config.yaml
n_layer: 8
d_model: 512
n_head: 8
n_kv_head: 8
head_dim: 64
d_mlp: 1344
vocab_size: 8192
activation: "swiglu"
norm: "rmsnorm"
norm_place: "pre"
norm_eps: 1e-05
positions: "rope"
rope_base: 10000.0
rope_fraction: 1.0
qk_norm: true
attn_scale: 0.125
bias: "none"
tie_embeddings: true
parallel_block: false
init: "normal"
init_std_qkv: 0.028
init_std_o: 0.0348
init_std_up: 0.0401
init_std_down: 0.0401
optimizer: "muon_hyperball"
lr: 0.00965
beta1: 0.95
weight_decay: 0.0
lr_head: 0.00418
grad_clip: 1.0
warmup_steps: 0
schedule: "wsd"
decay_fraction: 1.0
decay_shape: "sqrt"
final_lr_fraction: 0.0
batch_tokens: [32768, 65536, 98304]
seq_len: 1024
doc_mask: true
train_tokens: 478900000
steps: 7452
dataset: "wikipedia_en"
MLP neurons of a small language model. Each row is named by its layer, matrix (gate and up: input weights) and neuron, and shows model dimensions 32-287. Each number is 128 + 32 x the weight over its row's rms, rounded and kept within 0 to 255. Numbers have three digits each. A neuron's up and down rows have the sign that makes its largest values positive.
After each neuron's rows, "fires after" lists the tokens most often just before its 100 highest values on Wikipedia text that the model never trained on.

L3.gate785:110093120118127121188144131150105096109110142141164132108043112124162100114174121202096169121124091128149138120133180160103131080133108139188159109130122102093163121146164137180162148175134170159108175162124190149129123096148102123110069100091095116130144088199100165105086109103103107101093160127092110178055119120158120168094165149152136135093115133121105102159102090102093123119105090085172166096144122101122115136138128024129108090143077187139123144123149168172123136090161061093211083130136227177116126086160150167139082184158122111128083094097196141087081205117121169079157159086100158123110121122128092113135084130127146181130105152164065100120134128144138089189157151125078140115117102137150123131113172120148152083166100187103129139095113116105178070063080154
L3.up785:128139139173158101075168132171087153090111160096098099123083080135100125059164011182073083125154122138113192148087099092104168139093136170215091148113220111129198104156129078148127115145154129104124101142128131126100161136189123089113137138108092130157126043073117110088235100084131116163159141159097146146178151113112117134209127135122113158137134072097133120140122116113128138166107099136194144131155131127160092166140128118135137141146145154099101146162093138132169082151134079110129132132140078168127125141129153133134129102146119125135092172133165129150102194122103144100130129093099117085130096176161098118099156119138062064198100150150152122179160118113191108172131116055078161114140106175101149125185151132119120113121118143133109096145077182158102044150170141
fires after: " in", " In", "9", " ", "In"

L3.gate689:078165200190148117132085100114090126130154108155141102098094081153093135088156081140129182133102121119172131186077127208088116092097133115092126114058126161131121134160139133080138133082088109142091155131157148159162126143112162118101098145102142148105115139161095096135082081108106134092102161145056159148104130132121178141156164210081150138132117142145117133132183094116133102141083161128149152104112148057098167153151111088194150106167155104112099123127209075131157083157142127169100089113083209148135135105096133155079120120128115139116120125132100146148141145095181128146117128121109123119180099117179138161100151194071069171143109152118147093109096108202114122193164156124144128169142174106200135117128148174173102125130157137113049069116152124121110149202160105
L3.up689:093153230180150155144111082097069154103080147123159160062140134147130115100174135102108203109098088150118089142114118179120169107107120124116117159112168145132095121135171094142136126108074122137144131128158190136146173125126165144132069077124155150064149160151113163137101125094136110092108109146083126202111120127094102152115110158084166095146154096095147139134151080154126073067121135086098102080149146089092179169122081086196148117192143134126100124148178063100127103156108203203073082135091170136123117137122091157108107102121138157116129136120063075136139115152193160150108135154142086138150132129155160164054204155103083131122099153107154133134095096192160174147161118147123127169192110140107153133157118150134101103118098124156102085112180133143106163175174135
fires after: "\n"

L3.gate127:081126093106147062144156150143112151119137135106153159118117106188116106160184065120158154128136094147103106104150078118122165072134113118143092119099095199108071142165110110142183062113154143150106112098197126082133103119128157133091100175076132152167177112179089132209157129157123153122153114154076086105100083102084179100061169156199078127109105143145158132163083077138061146141138114180100087137139121141138192144140116083092125158162146103192141158131103090122111138098058183112126138076111111134126161102140116114133108124170090140151122076193131172110143145156171100146153117126128214097160225138164165129087103147164142122136132107173117122051114084162164116129091129084200104068154105125151082158149097155142075160160103100122121151118170068091137118148156073
L3.up127:110158108104142085154119183133135105079096171108115115140118137083194082163090090133129059100063118181108136161070112158089096154100165145100106126124174126146096189192104107103187101148151153146108149140134067136107103166088094140102156111109135091110169129186091122163107187141130147102139085104148147124109132151133112107166166146156144127089113132138129123139113142136118125149136172168169115111099135179144179134215118140104156125183100117088075166176144101123106100191075157154127114129155106124156130136061166131107133125075045136136104172129106134167062155144142069156159064155178121132148183075188112163073132112131114110099154119112119202149131114190178118163154176131110090149128156090113084138137138166135140158099133051073122115161163086100127143136121137
fires after: "\n", " c", " "

L3.gate1112:108142181121145072167123078131138108157105120136188188173203100152109082114082110102046111168173154102152135083143152131145149099135089091117097084149171142124119154156113146067153094121177095130116158120124103135172094188136144104096124125138091107163101141092144137053160114165106110096112145197108159097010088153141177174182099106157125098183152181147087156220056105103185112089136151086094152074131127138106091139118105138143119138109165140122068184079134164096165149115078112104130146080140179051121139134116088122106141127141106159123181071058114126137133095065119156147075119090110100147198081166147154101126106160126083153116053115082102107127163121128117127107138127057150176129091185108128078092113121129129155181119121164093132135119118153121135119154115115
L3.up1112:084086051061151186152146134137138145172118114074123174106068056151137109138174191121103153166163125135091118106114166112112173097131100180138096154151126119144129145099156170149118085125152094188178087127163128127159149078151118170084158157148114141114153154093127181160166137094127134118119143111084119099160135152113121076141102156173127124135126098106097122164175171151173108169130154123142141140110098139141101174126101133106101153067113049140071102143103101096113110145122127158158141118054138122172137107132181071178167135168104116095118161090123154129137163082113166190115092106099150145166101129198111142091161147181139123087075131149124163116115120169100164148068092116179165109119124092137124132149135100137139124172207201082103161198147063179064147186109099
fires after: " the", " in", " The", " of", ","

L3.gate1275:122204064101115129143140141135162102156097104109147195159099082080140180145138120123069095144092135113092095168107122104148048150196143150143147120129139106190092101094132138132147107140171120147141180116157059083075128145146121117121130139142134115096180136099161112152130081120167085111052139156119064099188135140080107111098143163092159087083111086096122124176156139162128045166118113092138157132072153128144130180144100107105118128134109152090073165091113113102144162094053145127108119136090179165132197156116143147155164115152049083094156132166062153097058082087171163150093133090140141139199155096156123164147107161121110151137089064136099099094099156144089135107070138119125098072090173127131085193082090168161121139142123094177171102213134151103134112129100110
L3.up1275:128237115129135103148170177149150088096131104075149131160118088143162113114128194140102128090094112111145118099101145134142137124166137161057090190109150184174143141148175128134110146108162134146152119094106074108080165163154123119152173143098135146137137078154124097113183137181151127149103108112090102151174124127066133171105101132130131144119145078076150108085181116133124087173188140121118193114173104153123123169133109139104138131133093226163134172144102153178099132147064135143123171142125168218151120140176123109178116144144033079127114099200072111160123129147119174101144178118146152101157121069114137109167135153140110129149094104105110139167113124097073120155131144128075050137139134145095128146133132138134048074172098132148148115077097105131117142179119110
fires after: "1", " ", " (", "0", "7"

L3.gate1117:152140083126113136124134103099093108115112110152169101168105114132145121116209183123142184134182113103146084113157097102056095130165148195098175131111142140096144166121153137149096154138187141168168094129119144116092053134153177143187133084185118097094187083143114144156164144159118126142161077104092158188089081121135124133138154072159093183098215114146108099169116139087105128118113130156125115140137165110167105129149072138121110109107056143135164154102143137093181128131152146174143130187191116144111181098136147131150175130121124168133139136134171091144119116139157080099134114188158145144114154129128147186097113123113125170173108181120143161145174067164152189124157028112092146102140087154153122114083124118168118076183137185181078111147145069132094097076122164
L3.up1117:137076141117119177150119097108060126133164090156161151121141099083156116141185181118156135148142115129144133091159118096111135158107146173108152145083138197144100053106110139133055156152132126178106126100057109109171088131141187160150088156134139153110136128170107204128190140158097099167161141148116207174115112118095099126092133104143112139187144089139113104078106171120105119034135132110095045119153185115160157130150075206161171060131127091167195117145143133102099116169152151147097097107102176120180125126097185114137187104070116084105127138092140122115151116205102107112079150166132134155133184125136160154137141086148154137171153164110110167116157147122164111083112099143112148140151103027130107100101148127129132123172150143162112103119156150083126162101138085
fires after: "\n", "==", " =="

L3.gate356:107144184124198190166129109170123140139047119180149174129173062099141086175135152142174170144118078128157179158111157129132131136119126095164109100132138154138156123111249106120083128134102088096159112130079167128121106123116133140125114152104174153140159131135137135118193108090128099122144104167082142073169075146121134133135141122060111145086172113053149105111145130110093171076141078133100120151084129144178168179108163135073078160140128105089173101155174129190136107146110142199140094071088144112127086148092081137131138105133183074120146159078128175155128117150119122117085184115122120126214103130117127095136182135155096161155112084140143102134121142130116095091102155117120160167161116103174109170151090070112178113140122210194092075143119068129167121075094146
L3.up356:128045155159165130137164107117148137130108141125091142123112106079141162093102122154117145139116114126094059155111080125082131099121102097102063140126128130120147135183113142156138133131116146032131174133106153134151121143138134130107091178128153132112121090121124142147142101157167130159143071125086079139148072187103146148128172130078095168132184129154134134142174134136069136169083156140118088051105135075091152154111176159164130142150092161058189159158152100055107146119085143112115159127114083095144112061152098056141142095113146153116140118158108154137119120204117110109141157112194095116135172100121097112070158136173099140141152208177172138111120184063128074149174171104119184129061125178131092123124127147091113162071163205109135142147104089203162130098112138
fires after: " Al", " |", "Al", "al", "3", "n"

L3.gate811:120109083161105133160148110135121171135142113157091136168161110073191154099104148086106121152143134130147136086124143077091187099115115101165143168152121134090101088134165128133103145193093128119166150131132138125120100129145119147148087126085118123167130135069109143133143135126112101091170154129121092161104147163092076119159114116122106104165170101140128151089180152122110129124119107182117125150166119197089075104145074143141112165145111118163137141134138093134135101154139101124197111072159114093074086102078115119111150178112125054100154032170077164170106170084172146131078162155146114137086134164133156066118126070152184090117095170123132184190154120164134114095145171109164128137112057161177125121123089148131156144139080184153037108166151170151100122082115124
L3.up811:098092143155098158086139117165122181082095093077098212143103122055134167151162138148149155091133129109128185121168140096100173103184162123128165139139158114137113133128170121123107160150147162140121087223070177141099119071136180132110069113124182152078113132146154133148088087157159102115165089120153095150104119127096142156152154161143122083168097134159173148156062142117130104096133140173133082091083153177135124091107135164111083160118074139201124119147103130179143098132131160126139169089129114102107171161149076174155125122096128146132123114151133090096156156163145078116174076117192109129143169080149124150118111077156214142113162153148095161127155139126142157136110132132088146116118119171122069205148145175135162133109121117147103101107179147153089097086168150
fires after: ",", "),", "s"

L3.gate1255:115114159112082111125124149178155109136128144091160127153112104160104110114157101166120166081129094158136113148135180078118150122121133147114099134162121172181086147151149160076130129133111127127136095146109176094167162101101112117185095151134074149119148135165118100116167143101130152094075231200125165079168095138129121161081146119150106142086170061136156142095139053121119148148180088102206094108151108124157126057126104115122071146122085103143122106087097146185070169120113210103137136165098165089093161145117126132152191155151129142120116149118081162129140108126155089151132141147180214177193119109174177168144124130091143148179172105090153128083106097092161162158141079170131132134131079114105148095166114099149154136170051226123142171132199129101130121135070102
L3.up1255:168121117148089087132104170147084120179155145162186119111103132125081162118143150156133196085149116119179087148114145099066150105142137172107155126148116137186070102094131152096105131135129119102161072154146182077186111138114132139158144128107155148184108133176097133193156131104185077110113140157134197136185077090105155180153072142106119128160137105122169168140139170093164175088159103158207118105107089138142141098099149130150115122152101126128155110089071138161079111177134155139117159164100135184092162176125098165144152117159157114108145129143088156091125110141158180117132136131214145145105121078148107137109110143102151061130189104100145137086129126078225166124140136125131113112145082134122090075139109108182187171130076176114109126140116147047145128175068141
fires after: ".", "==", "===", "\n", " Du"

L3.gate847:142124074168122134147146117091085112138172132178080134152129093116148128114119133144131100134102088163139111126029116130078099112135083137166114153137129159108116118076162105113170110168096156000119113132133119109152101127073132129136130161142135070155093146129103145156081110132048123081142133122137138118145167086145186153085161107109117076201135143103091161160091157176128196148068172087120133140083108134133124158087175092104093128122119064186112064097085126129146154110176107068138113085120149123125135129160096068114149117113104121076127145136102154110132094138183126128155160095142107117127159098108172192124170099169151172148133140153081132117169131148141123128084141118139107112185142058143101127183187095160118147125151096136157127155047105090152119105086118
L3.up847:092038121165169137135133177126082116148177163112162095122141110130168077173159110179100140136078102100081095145150135118125148168143111127160183138135166115140147152135147113121105101126170101040116074136157105187127141051075097103172100141126091137159118132163129124097151125150073099121125133123125090113120108122123164126110121083070133160165087112160133116127124152158158145095094152093083136149118144102100102150077168120162112118149110109093152121125118147133130109097133115147165080147150179146115132130096134182120109086108149125069133129111084176096104125126151106134099126178103146143120181125084160151137153105089079128135078183123105126133145141141079086092138057133194212083158192113134120105145143102118162124115075156109129128087069103171150102107130099
fires after: " |", "0", " ", ")", "8"

L3.gate1009:137093132126103139144102124133115122066164132090135157143140176074136094139121130057032169137094174158142125166184095142175156155082210147072139149094110155144180140145109107133188089114146127138154193090164134091075143058138148126124062142117150108136093157139143129173130138123080143081118124104082101165092059139142121066122116156097138126128127107145114088136153090139157145104109176172128154162154151068097081118183028107160142140112122119148130118122149130145124103121106149080103147153119111078102097075074136093131133104093137112123166103123147121128120099147120117114071193136145172116154129160099169159186111140058114131096162103162120104124110163201145077188158123150188152132137122103078152113113139119117148142122126089113072162149111114110142140103181133
L3.up1009:079114136116111150147125148121176136140150166122161158103119126151125142139133114100127175108120116078140149168087112150098108087141174111070132108153148130124121088129099110072182157166144121129116169119177122102078168094118126194130050136098117102149120137131146163121179068092149113162089092128104149135143148114173165092153129116175089145183105163119120134198079107139127093159106118130123107102140152100082146168143117087145138186171120174185160072100109070197142122078111098178157154158071137149072040129089095085098136139072072142136136095100119100125149139097155130144137124082140115131112147154129057116128130207128180107114146089165131053047104181103140077130124094099087069136120114073146162148155140186153179140103106128109153115119117165135107186136106086
fires after: "\n", "==", " Taylor", "s"

L3.gate430:130100103103122132155131090199137127156171100097147131104160118107162170070103087090147140157109158104049132153124202097118177148155156120149154167125132200121133166092175124125154146142117116171142110145112159144120119100173141140160156115108034088048139110132119116150092119119115126108091143177131140156084138125126112116131199176137134112136097131084137122095118158071133058155137180163111127134129168131109079186116085102166131110157110106145130074145161109178133163138097102119182112077125144099144114173143107147083099134107131165136114112121188192139149120121190155128165114076162179134170088133208092121112133059154124186122112131155087140108114099156103152141085104094142076083104156123075184155114110093122120124064156161117166119152096103125158054160109093
L3.up430:046084058082105070125077091147096159156116140113094076087188122148061169130119102162147107127158119105077121133168174097128123105106140180145118096072131140112140127114153138177103116164173123100024074143140094112087107050190200169181139147133102126095128127124156195150146114065089092164115119198127150133198155113128131164144162122114120095134147178159045111136119154049146141153127200154130130119095128115180081152092161142134115130078107159083163113171117090100140161173117136140149100078135126113130146139129144093113177194193140119150119088101159121067133190146101148119094092107138129083150117090152128119068192122160131147129137180081092122140093160101112119142101142131178083142093122111117136180100127119160116149049087140089044096191133151162104136122127102
fires after: "0"

L3.gate120:153158123149138135147166128134043114083186128108109068139136130145136149130158127143144171130119148096189158179102134131146151106128085109087157104147083118138165087083187125095114175132122186140137089084142136156119077120118140150126140094098152154138131107146115136120133083101202112097102122089117079141115088110105133157162112142136071166097093148125082130167144145109118104135138113100196124185183079070125063126090138157132152146177120098164095142124157145108120079129063137159176160184179123082144198128174115105113067155093100102122160129147100160160149173108145062139152148065122119148174056160145124121168142134139106135113120156111099132106171113107175101126119158115156149146104113145206099164125116060116177120168104114094126123159128182148180098161099139
L3.up120:057170125139153133131154128178181177147124141121124125081100081144124121135085154123128166111047064194159156129179130116109089127158187113104145109084132141099116062068166096088085084171141111164108146125081172144119171148146117114132052158152055133095164084154174092073151191068079116126124128156140115169130106102146127142149120178151122114112166090142073088143188148122080120083108141149155198128170120153143223176134153134188154118149132085155122173129135083155138129134155152144125154133152159107081147056184162146171151082085145108076138113130109138146136055113148141133096174139116152173107088135146106107096152085085142121143106072166128135117169176154135111151134126132107131139083075114182137130129058129098127098136150179138100138122126137086151099112106129
fires after: ".", "\n"

L3.gate167:110186155170130135100153084138150085126186133132128187108080189099074110095163103124071106183174060045158131137101145092144075094079105166136084161143139106208137123087171094164081120116102105146133135081152144078152104173096151095111093114146117060150154157136116118105158080129162119119098144163113135126101085152077171164132150116118098127187156053162113162147177077103106115203139155095140084173131126116090147113162132149117120178166122153194071175110111093141186145154077087139104144111122159162126149132111089116083126125188172081159137145148144107108106119105106099158072132181096198157093122183140103127101100149084119085129122140121098159118127114116093078132128157098115154088110158157107143158131119136116144164075109184103094109066114134163105173093124170
L3.up167:155135153115135154069097069121179138118128052154177148122163104145112130114161098107037173092119157087126095120089109156164113104076182162144095169059060109114136103138101116139100120119113182149099154142162134117109092150102107101061122119164119080085128116142130173118133117114148124103169132146038192133121126113113160110153111131173128125147092080159176148164075081075127097125148123114090079107165103170093141079122147100164112133140126158134107099096088077148117117103109154145096184199154160127135133102140141132151183143124177050153130141183152126146174111123143120201101132120119083170140088137139116128157152109105135115125119153184094163163115105057129146189104153097163145114112062145154146112139096051133102112109151184119110077111115140073142132138109162
fires after: " for", " with", " to", " of", " in", " The"

L3.gate302:136164105096082152116156140189159196147093138171087113073138167149107170156147114106149154141148125101117122105118068097131102113155159151111134147116142123153126074101158177101106184224122165153134095067145173099092138113161166149104125131140151125133076197088125135125108087126183075126118189107161128126137154099136138127161156198156128130116187118106122170183112119053137091114148073094043126092162158105166108152099149134139101123137098142076129146136144080075115112170107093178102093106052105155120146134113161136118104116155136097142142167163168107116101138111092191110171135150130148157142161133178156048113118144129179136148098112093124190055174051082165111104124137119145115118176069103156148049075147141086115142121102153126110134117136166105154109104109149
L3.up302:160156136155140159044093090123183112123009126099103171147132139102080150153154102153100178133203116123125147132177142038133165127077137150099098118116095161143151106097162146103109108145158167183122156096160059107108128105151139090125077180095177162074103138092090164107033157138133137165157145166129150136089112122108126061109163139113141108167132154144149122141166104119117036113160126148079086108159138125125056149071145157102151119130206129101120131161109072121129139120173178162109146155098126057142166098104131093163112103144060116140174119139146117122116172148126157140134099138131188086117165089149143124173148114185132092130092132071098177063118143133090088186125147196117096089064136157179111147170127145131129088154103121139168139151142154124114136103085128
fires after: " |", "|", "2", " ", "0", "6"

L3.gate605:117140166163167099124091136134139133104079022165129100121168029124080111143144135114146102090152174094130119102133090139118139152081142160127111158122103089131152152129068194105092074117180099140117136164104085130157132196102163142103113124102102107108136140088100182122074150114113099133106124196174062137122155164080134124118131115120195137142124145179150116090128134135121087079180140163156143176114114113123120124113157167121091159093113148117116072155133146125103155095199121156109210121192100095116114116099132196134089104120032146133127106189117150139051117117100122081157126176144069139123126114124137131125100155152109199110117090082157113161114089089079131144096119095152134170111091159128116138154105065173063109158091099192147106112146124126118123149123128
L3.up605:104151157071068143132167183154102137125097132135161101133127078107164220142197086145095106118122156172145121148089082104081154123107092168150093149135080092121107142175135071088061123173161195221178083121141080144173138140098120183161118172123110105225135090162164066102146111147192162079124145143092187153171167092133167064150121168189176129093127142136183101185117141144134123109128109092112168112118105153146117144197138108134165121107164153097107124120113159135129162138199117103138167097132166144191054168133135117089106157180118161158105145180153106122100087164147124129173111086094184131162151138120141125074141143176099133163115142151126141100167139072123164136126084149129145126130121159090150178144172115109136133109151186111125115086182103155114100121191126
fires after: "0", " the", "th", "7"

L3.gate371:170116086129109093165073177086153085142092122091168131109126120101161104202146181115128106035122095125148124124169137132112213106111103132112104096134114165114080167100129159149114095096155154145199137076131107184126135155096117173160113147077099036095147112166115077139191132143169105157089148178121079126121074149072101131164113151105141128107139102084110160176110090134148106172176113155216109155156111123143132099139144113080109122150143107122107122098167092142157151094106108118147118112116153086112109121129128127151071113144120150168129101191122132101126094150130117029168146131082136160157092124131134145111129125111134131135090150137055091135174143100122161186064146147097091161081168098113150124133103176123066155065145120129161066131115142172106172155125069
L3.up371:152089103098136128073135098113120113130118124139126090119084091091107148102124141132148071088085127135194178163146095112150131056166174129109120122148170142142123137153181121116143142096128155155115149095100153122094165121139129099101166100115054109122125159119074125128177131071198150086081124087134120190183129045134154134151087109117149166150172136080139137172116133132133106108166113120146147139154131112149126063100165122107091146069108068187140111063106137084153178118117086119139165172090093044129141084140182143144145071154116162086142147108081120134157140141083124149151132076089150138159162138080183146109116049125119102148142110169060103082103158082146176146152101116106124175119135080098105133191164136120099125164094111095129143105193114183096132136187144
fires after: "\n", " the", "The", " The"

L3.gate72:170171101147137104134110081097106129112122123129118114147171136142145142106114105166083204180136101093154158199143106040147163151136137129122155140127090142141098115120065135118155156182112180182149143103122103173086144152113191072106133125144087084181155119116099144157143155084108137119107167111099148117124095103183117172183104151115152098164131128121128149166091151125118090164113137124143101076116075177146109154093151137132140183127104168097151154073183125108119092055176114112116154143101153132100166189145110132127161142173067095132102068122120146098057072116086161126124168145068090145116169108160108147131096110124110087148172128113112132151190090105086158099152076169107145138080150189163140173127173079144125105141129151127110123131146067107192074111185097
L3.up72:088082145146140116179110179125148123137135159120072163149211084124177137069108087038162116142120108143140115174106127124137144137148157121053151068178159096158086162128165146117164114179068151153132109141076097135140138158177101054104142089150129116100119152109170192101104062074086175088074109103160121165091156111103170146145100143209144136141104139163117176113182144134074119151158176120088101131156136087102105128147070121120156088110086105148150090167109128167104118161085159200110148128105118149089177114082141146084103139093161173107119081119099081079128127145103135153147077202066094169077140133136098092138136074142115141157090084190153132110102151092110142096163144148126166147165175144201157166118127135053139125237155184136110026085152127164064127081118096
fires after: "\n", " ", " is"

L3.gate221:129063186172081159121161158158053170122108090129123115189132102110109099109136112134154141149118168102150161168086146105118150134099085148181126161134102064141091066058075119104106157153132090175113114080157088172139098152110074127121136108102097115076126166084134111109113129157154116128195135142154159106165161098119102156156137169107120145183159138141185070098103097082104156117152142110125096144105121142105107133023137107100120119140129070141139132120130134151128148181137215145103164108074166119095142169053168152195125146082095087136169156111116163128116095132056133187140108057131100071104143064143022088110119133112148133126169137167165146143139103082119122141121139111045163136150114149156105149150190142115111092191155105144124148155172095142124179157128102
L3.up221:086122117178092125067142104102142152111129066108027068183179108156207194170108143139130187107142121110141149122092095109091134133136078150178138201170091092120142175112135139147086121078110145150117128098140177133117118165126097056147149129149116079087107109105135098098158174196135086152201099133202135157192131068144139124151159149119158110099143146137111110143129192115175122122075093141120071170180124153140144170083130145139143162166113059161143125145150159121171098104094107120156057113095141146108103093106139161132153054112146138168133159121164157159073205156113126110138178157187145094159163127143075129100144102138179113150156117073174108090138125155158121125133171092131124110143109101169091091142077131103130104193132102086138078142061134136114152097099117
fires after: " (", "\n", " Mal", "on", "t"

L3.gate588:115113142127155173122096115141092098151106135099106071119097108083206142106110142087148099157124140121126128145088153159080131077071121101136114088138142090064151140141186110105115096075172127189166115071177168095145128118089165183156169133139052118122133120145128067124127203119113202110146165133186060109050118128095138159118120121110126116125098091128169112121157195165033048100126133079131145145181082127129118123125118118115104123149101081164187129091131112150137051134168142090061083068167140156106146125117133073117071156153125131102086207106099110160111111106093158115145108079126154135085155167104086153168129130100142103103116153192062144092171096141135133075032128095156139145114129147100142112180152152131108111154122179212115222146135143091134104147102200
L3.up588:118178074120097119178139135108146101096121100107109127169148160148157152105101131118134129179102091136143156106113091144096159143079117127182164141124188097058101137110123088117103071125164118097129119138069178134083022128120110068196162129097059102144132068149164145113137120214138170108136139167117115082145131100116163112162142088141067112145099169109172128180147162160144122050159175082140166140153135145118085099100099148131154136131106100101165132182159090143108107097142148173185118086107170121171144113131137103133121188114123046118171145132105174116129152108081087089142105138112146097119150086145100149108109169157125157161144119163113205095165091146123093140183100098084127150103131100115114144116118170109117169108130164096159119165083125127100120207134166
fires after: " the", " ", "har"

L3.gate422:145083159094164123103161080166153171079125113108098117152124101109143119117118137132119128088154193160113106167131176127161125150145063134097128122106041056106102111122115149146156165134120156145150143104169142128153098164142138070132098116106088143162173183142120085176140146135121183091113138113153179113100096041123139125151149091159159117110158108148177108144145132182106077126153109145050111174085054150051126120189149067144151143126138232117088125128110078150100171145141183133160098113150120099167150116147172109147127098194064148144126182142127124126136116132121155149120125099116156138069135165059092111104109097159149195119167128106165124167151192146168153070140109167098149122101092127153132149137138169142168146098179159113110131183118069073126119140083100
L3.up422:138147158072147107097145075141208116117138123171136133111178126128132099053128223166099075112100135104089130161188118153123106167114096167108112104151120063104089119174153220126077117147179113103187022163114152151144093158168155145101118129134131128171142166172113118131149132195096162085107143159122135105120156108095133139169132087100104097114095131145135161143129171173070069163170176169122124121104096105099196105132166070134112111117135149164119137109125104138137123145111153131116114086143089099091126186164119066192108118182130133096103168201081175088149145189133131188128136042110144125102147151081105151116108140142128203212175153180135098139158178118093132078142117138143186176042114122132122123135156107132119079110165152115144111105102138151138120128133089
fires after: " |", "3", ":", "4", " "

L3.gate1188:161151133119164139099091137143111138184125136145140175112128136122107231105100145178184119154099094123141081120103162131142092122124111088132163100105200116086182054156208156115143108095183102099159134190101148121202151097148118117083128101097179073157125086104178146126168140101155152171135159129167122173139106140126107086106182128110100166156180075100097105069132136098079189121132151171131108189100114124088131124118167131146080138131115085118146115131130138130166132135098179138099092127173157156074073114148131161133097108102145164089097091152162147167132191128115103165135079126131079144145061134135200111164146106171161073094122148123188118160157158177090132115087199110150152130117151138163134134105157126112145107083148129168069154135084105150129134084151180
L3.up1188:113151134118158163150107128157165134166163100143123130142099123165130139181098161152159071120116120200062106123139159134103125099123147148123162111133168188075141099112142125146151164134111118112087135163092128060098161180085140134139108099129099127153113068112098123108072121146112113127078191137125094144120128182135087182136163149145174110108162122159170183162166088140049111132153133143072110134130143145155132083161130149183084163144125119181181185122093155123099200174067197204110178099182134057094117097103146131155163125097088112128147160094191183133114143181100125166109099138122108096136102123149127160157157178121164094151113172139169157133108129086095151167118164097107161118116146143064123140099124145123105170092119180083090073107136077141142199124158089
fires after: "0", "–", "9", " the", "8", "1"

L3.gate474:091176145158125076143143081101163112144200103140112105159132153154149154115150122125149195080076125108060130108084175158107163104155161110100104104087062133109076105085065120113136105098083055133136112134161182104124179100092140224170092101094156164135115144110175132095125140097125123118118146126162192110122128224097154151158136201104190125134106150135129174140075117131119095118135222101139158107139105085072105138144138103177119186132133113152162124121116139124129120147080156147104124120102165198128152145101112136166101187099139108133112112127146143140178129128135129123113152150157105134143125162128183111189120134114096113238148145095125118121125143129183067147165188137151131142120098164147220096156147154138132184169112124160128119107129137120091184112106117
L3.up474:088155131140107124143153094122127124098106121160115104119137140172154164151134118134196171074053135077140184074165082208117160140099087101095153136085075144219035148121182151097160116123203100163097196131147138110110118098107135181103131085143170098122169171144100110156107117124165124107113106125120220106129138134138123127117151160075156169140129130158146145146090177120108136110149169063108109108122103059141157164163175099124116169207128117184146101132116099166128134122132117134078128144149088105086097109106107135129156143111142126105053083129153106107186163131140138157092107126192092140071159136146033076146092082099141155109101203112113176130130127158203160095167134142167154116135143134117148103107113129161149177086141132165080107141146091146098182144072208
fires after: "\n"

L3.gate1119:106079147109141111070112136131081111104121114162124139086121119127208166111137167193141136166145135089063063136189130152173170094109116103164153134132086187147158114154171088107105135207101143151146093105144072129144081132162130142129075085148085161142153112120123126150122130129141075123100143140163152134146131137174140103140122111104116120174142121091168098126060172144127179143137092177163145134116194078113130107088166108104079075127110149176126120173080190125127145196154123136128140095093134107151143110134133111129174161085122080103115113133104119174115080073170092142136098123175152151065103117171147172122165101103168129150123161102122109106113127192119160090120092115142124104080106105089108142197121178129130197145168118118132084084141160106123147162089131
L3.up1119:069116110132138099136159122089148095180135131150090168120128135154119123193179115169187054077146134124110125152199122085075168067152143143155176090142142167067127148141056132139099116159129188040083116112120108090019197117147158158160151121075146119128109104164210114158138174160121115114123100137126151174106110107081174120084104132173147060099087160164076119071149114177102136138156135118115109163124125111141172129139186107158124120121161180125156135188154144140122191084107087095099141173142061092132182108071192094154126194119092099129130133161084145172162122100125186078153170097164153079145062116127094129089116128114114098133160151145158112078140116115088081136129103184138162084159115129118135179139161119107149136136129147150123137180081155141122094151104146
fires after: "0", " ", "^{", "–", ":", "2"

L3.gate937:154110142111172171071139140093163105125113133148196177094164089131136134128054125130139116154153056153110114133170112102077091123125161124227157083083099134095132119104078142166141157088191112127139138072137096094216122125134103150089134200096094139113172127144094063120071101148135103083136149147120077105086122138120115096088096125099094161132155165057192112120115107124141166128131116192095084123162090085146141088089103148169110109089128082132100194115147180147140089126121060126072113146123140113101127168126099171102168136181122125121143118093114152122078149134107156188114121176148153147105132099136162120149178195121104120146135151144157098110141101148150125110183123159087141113084148144176109145087076147172117227157134155151126126117166106094104143151050103
L3.up937:083152168095145101134144155135153168082143131070152144085194076115088092134078102179094119153109135190086127114150116105099149144084071120157160144126135102126136101113150145124125089184099100066120135188119141096138089107149096066126182126116181123080117157139151168129059137116132104087158139124098144159108087106142122125062090112107148118117084156112157095174150193116120178076123185146129143214156160170168139122123100188132123152089077098101121150172126165139132136083137134112153126149138116059109137050071151145120120090130111074105167206059134144156088160184157080078119150187135098121143130124115145125158154172096182138116116138127141174158110111113146106129136126163145128097104113154130118179098128081105162131121150122099137162107121121141109115111109103
fires after: "-", " ", "al", "'", "3", " a"